Part of a small language model's weights.
Size: 4 heads of 128 (1 for keys and values), MLP 3072 GELU, vocabulary 47031, 97.7M parameters.
Architecture: LayerNorm before each block, rotary positions, untied embeddings.
Training: a variant of Adam for these matrices, 980M tokens, 7479 steps.
MLP neurons of a small language model. Each row is named by its layer, matrix (up: input weights; down: output weights) and neuron, and shows model dimensions 64-191. Each number is 128 + 24 x the weight over its row's rms, rounded and kept within 0 to 255. Numbers have three digits each.
After each neuron's rows, "fires on" lists the tokens most often at its 100 highest values on Wikipedia text that the model never trained on.

L10.up3061:110133152143091133130127135117151108159140132130091080170134122124113080136123161151123112114180126160153149126146119108142125091120100141125126121114115086108143122120153138115123116117134141133123109149128112131131135105091126117140135118117133132106147090125119085141089147161133158086135144110132121144099144098136151119100126133104095086130126135133151108133129164124125104143095
L10.down3061:117111057121125140155168109093102139090090149128153111110118155158116152149119143111121120095123103137104151136121136143156124139130106106118126157116154135150125148160099123149140136156128142126165153129122129118096140136130104129149133123147108121106145131087120141098158128105077126117125104145147123123157125132090151118116157166118122150125169132131107165129115087169096110126137
fires on: ",", " is", " as", " by", " was"

L10.up2774:166106120069135129125107089110150114160118159122153110129099178120106153115122113134111120091140133163099119132119146141141101109113117164124183165117096116151143159114104134118126149143117154150152173114161142154135115126090097157110131091150106095101129159168129123134125140127154120125119136169153113151141134154158172104100149128083122140119124092140120129076119135101125113162116
L10.down2774:088117106179126096144124139112106081152141127131126111147128108134117120146164190103154090139159087137131118101134151155101154124140180099125095134093136135132118152127153103123132146136147127097145099146138121125099140138138110147128136128134131184120129127146107155150122158167080120104156106111082108137151108087100139134170082146110120115141147119137117142115104158143118139083139
fires on: " ", " |", ")", " of", ".", " from"

L10.up948:125125120147117146126106112171146099129104125103181108154134174141136138129108114122125128119117136132119104099121104158149129106153121104127092141172133111145134089127116119156191121162136145144116111054145127143133131162107129140127122133194127140143120097161116099089108151127091078121144102116122163127134146161147079128092121176159120134136123137127121095114111188107119123110160
L10.down948:167125102109161081111098105081103116107132111143108081148158103150136146138071138136069155149176122143094146131109160121164130152123137128101124082104136133129138185135143128153145144153111195107116139131099137101120098133125109161129151118129122154137119111133113163141149090128135122145149114134129115119144129147139154111082118140110165092119124135148098119132102146143102128134113
fires on: ".", " A", " V", " Thomas"

L10.up1492:146115112186141153140134135177117119159122144107158149094131164099131082129161131118116148100149139134133120128177115096109128097149101125151137115133113095134135144152134122085105109119071128172118068151145096174137167141122120097061097137132142202161099114138076112143139110109143169116158129126146140156091159114133146135099163152128091130147123104160103155096141100143136136130187
L10.down1492:087105105157122105101134128103134132162110133134102098146133147098139148128135097116124136105128136135117141152107160133144119140120167107131142122094123145104160111142168111149101153138125157146125168176096143116070140130154139123095114089162153141099141127130110144130138115146111089139115140138164135114129103160143137104149146144080136062085089172116145109162096125138138063128113
fires on: " ", "-", " (", "aul", " /"

L10.up2721:138098120138083131135140120145132143157131170137120135067145155119160152111167105180118149118135127138131157138163126135113098115112123133161147168105112097128124093151142138090133119164113108132098112129174127115089130112136073147118098115171146148119180125089097107083125126101113124140154125118107089151131176112108134115128143145163143141166138097143130174120123140139119110130158
L10.down2721:108153137132140085098100143119153142131109133114113141102134135147125151119121092098133125110128125112131131133142151151097136132113117140098162188127092114127149154150131157106082150160124125124104139111182141137104097116119160139122100063137118145142152088145141148141111153101119101125141122129139093130111151116136134172123158096171138123136139102114128133122162139112112143127122
fires on: "i", "ulf", "ops", "phen", "ethyl"

L10.up2430:125124130127114128158138124129145146140131105102138097126109113122103131122135104136117114125126154093125154148120111140145148097092111111159134145147118131135115095107133163184118159148124135113170165128163103148100159139102149141180099088143128080163115104091106145125113135150113128132105092174143102131121139165124143120116164119119091144122156115134139115087129123128149107127154
L10.down2430:131165101146134152163123178118057136156114114126119127165116140160122126145141113084122140136127098078149163143095122125144142112141132110106124138114184120090093116120154130132110151162139174138153133158151113124109170121088094135107141047108104133151085119160104141152145145148134120114140108175129086158112106101135158151108142129145141122136143066137101170130095112139115131117149
fires on: ")", ",", "}"

L10.up338:169149139143084143096115086143112109186106136140107129087160104070126115147109120128145184139156118140142129139124134116160129124157132152106100112154089146123123123138129153149157135116126078134141128116101132133107135068149118147127084118124155160135153074123122066117157165144126155120141141079089112127127107129122115087144161148130110145174116141135132163089125062133082143124101
L10.down338:104150109151148144147142143132119108083153140095106119158172131168105124099110158105141137105110115118103167112109096092125136124096100104143187168121150140129148136094097167107072125148121124116130161169156117165075095129107094144145112141145130111146121176147096122132114085099116111137115158149124138087140145106088149158098112160161157119118115118115178090164103147136144153108133
fires on: " of", "1", " this", " to", "%"

L10.up295:180122153119094146085117142137130143140145117132113135097142090101091178161132122124092125105137125110135129122110095144129113133130136136179172137132114087098100124101178185131163115105116110199143133091098119156114138168154081134137102101179135121064125129095087093115124131136149125140153104125122124136112126169203129120108130131150084099161123104136153150101177130139090110121142
L10.down295:094116154150135111142132151103096138109162124136133158118141147127145116154156074116169151148127129108130136111101074135104109131151122149114079119161160122080153171138127128162114122112082150113118118136108163111099113130130117146130106112140132163141109086122119140148136144080101141138144165091136133151103097115110161127141129106147162119100142168129122109148157110159123123154115
fires on: ")", ".", " an", " Rok"

L10.up1286:118113119115151167107122198168140125113112141082131121113114145176116156103118153136111136131136114077154113099141075109134110095182116053164109152098070143082121122131116099111119165124099081150096143127147124124164132140140144140111146141099173112114101141149148124135165166107130118172143132134130172095123143135118084127111123129100127111108114110143134153143130128135115131146138
L10.down1286:119140120141136118131117124124124120126124133138126146112099095094149151147120154113153095131158127171156132118147131151114151133086139129113140101099124132118099133106130139117118114143124142132127154195127148157119143142140163104118149057107127147119132111133125137150130099129146121142091135150110135188125155133164156121118123146074143142106117155109146097133168114100151138110092
fires on: ".\n\n", " /", " |\n\n"

L10.up2716:115115139154106147104128143147144128117124106142174145101143107140139142183137120176118167091133142148131106131153139105096112101139100109160080136148097160132119100158101176183140113106117107158126150105132144118121089142154133130143124107177115108102160124161156133135077117128104100138140146139097133113137118129088102121112151157137122170148171147116148143132105109137144091113080
L10.down2716:101168090122100132134111119122117086136121154112127121166163108121123180116121114098117143118150135149124113093132176180143152110130131075092117148109111159128162158106133138133102118125093158092103141126137091142144150158128129140140139140152171118108144152096139132138154172142098119144153147120130123116145112129094126083139151156124117124090108168110096111166116116131143113120124
fires on: "."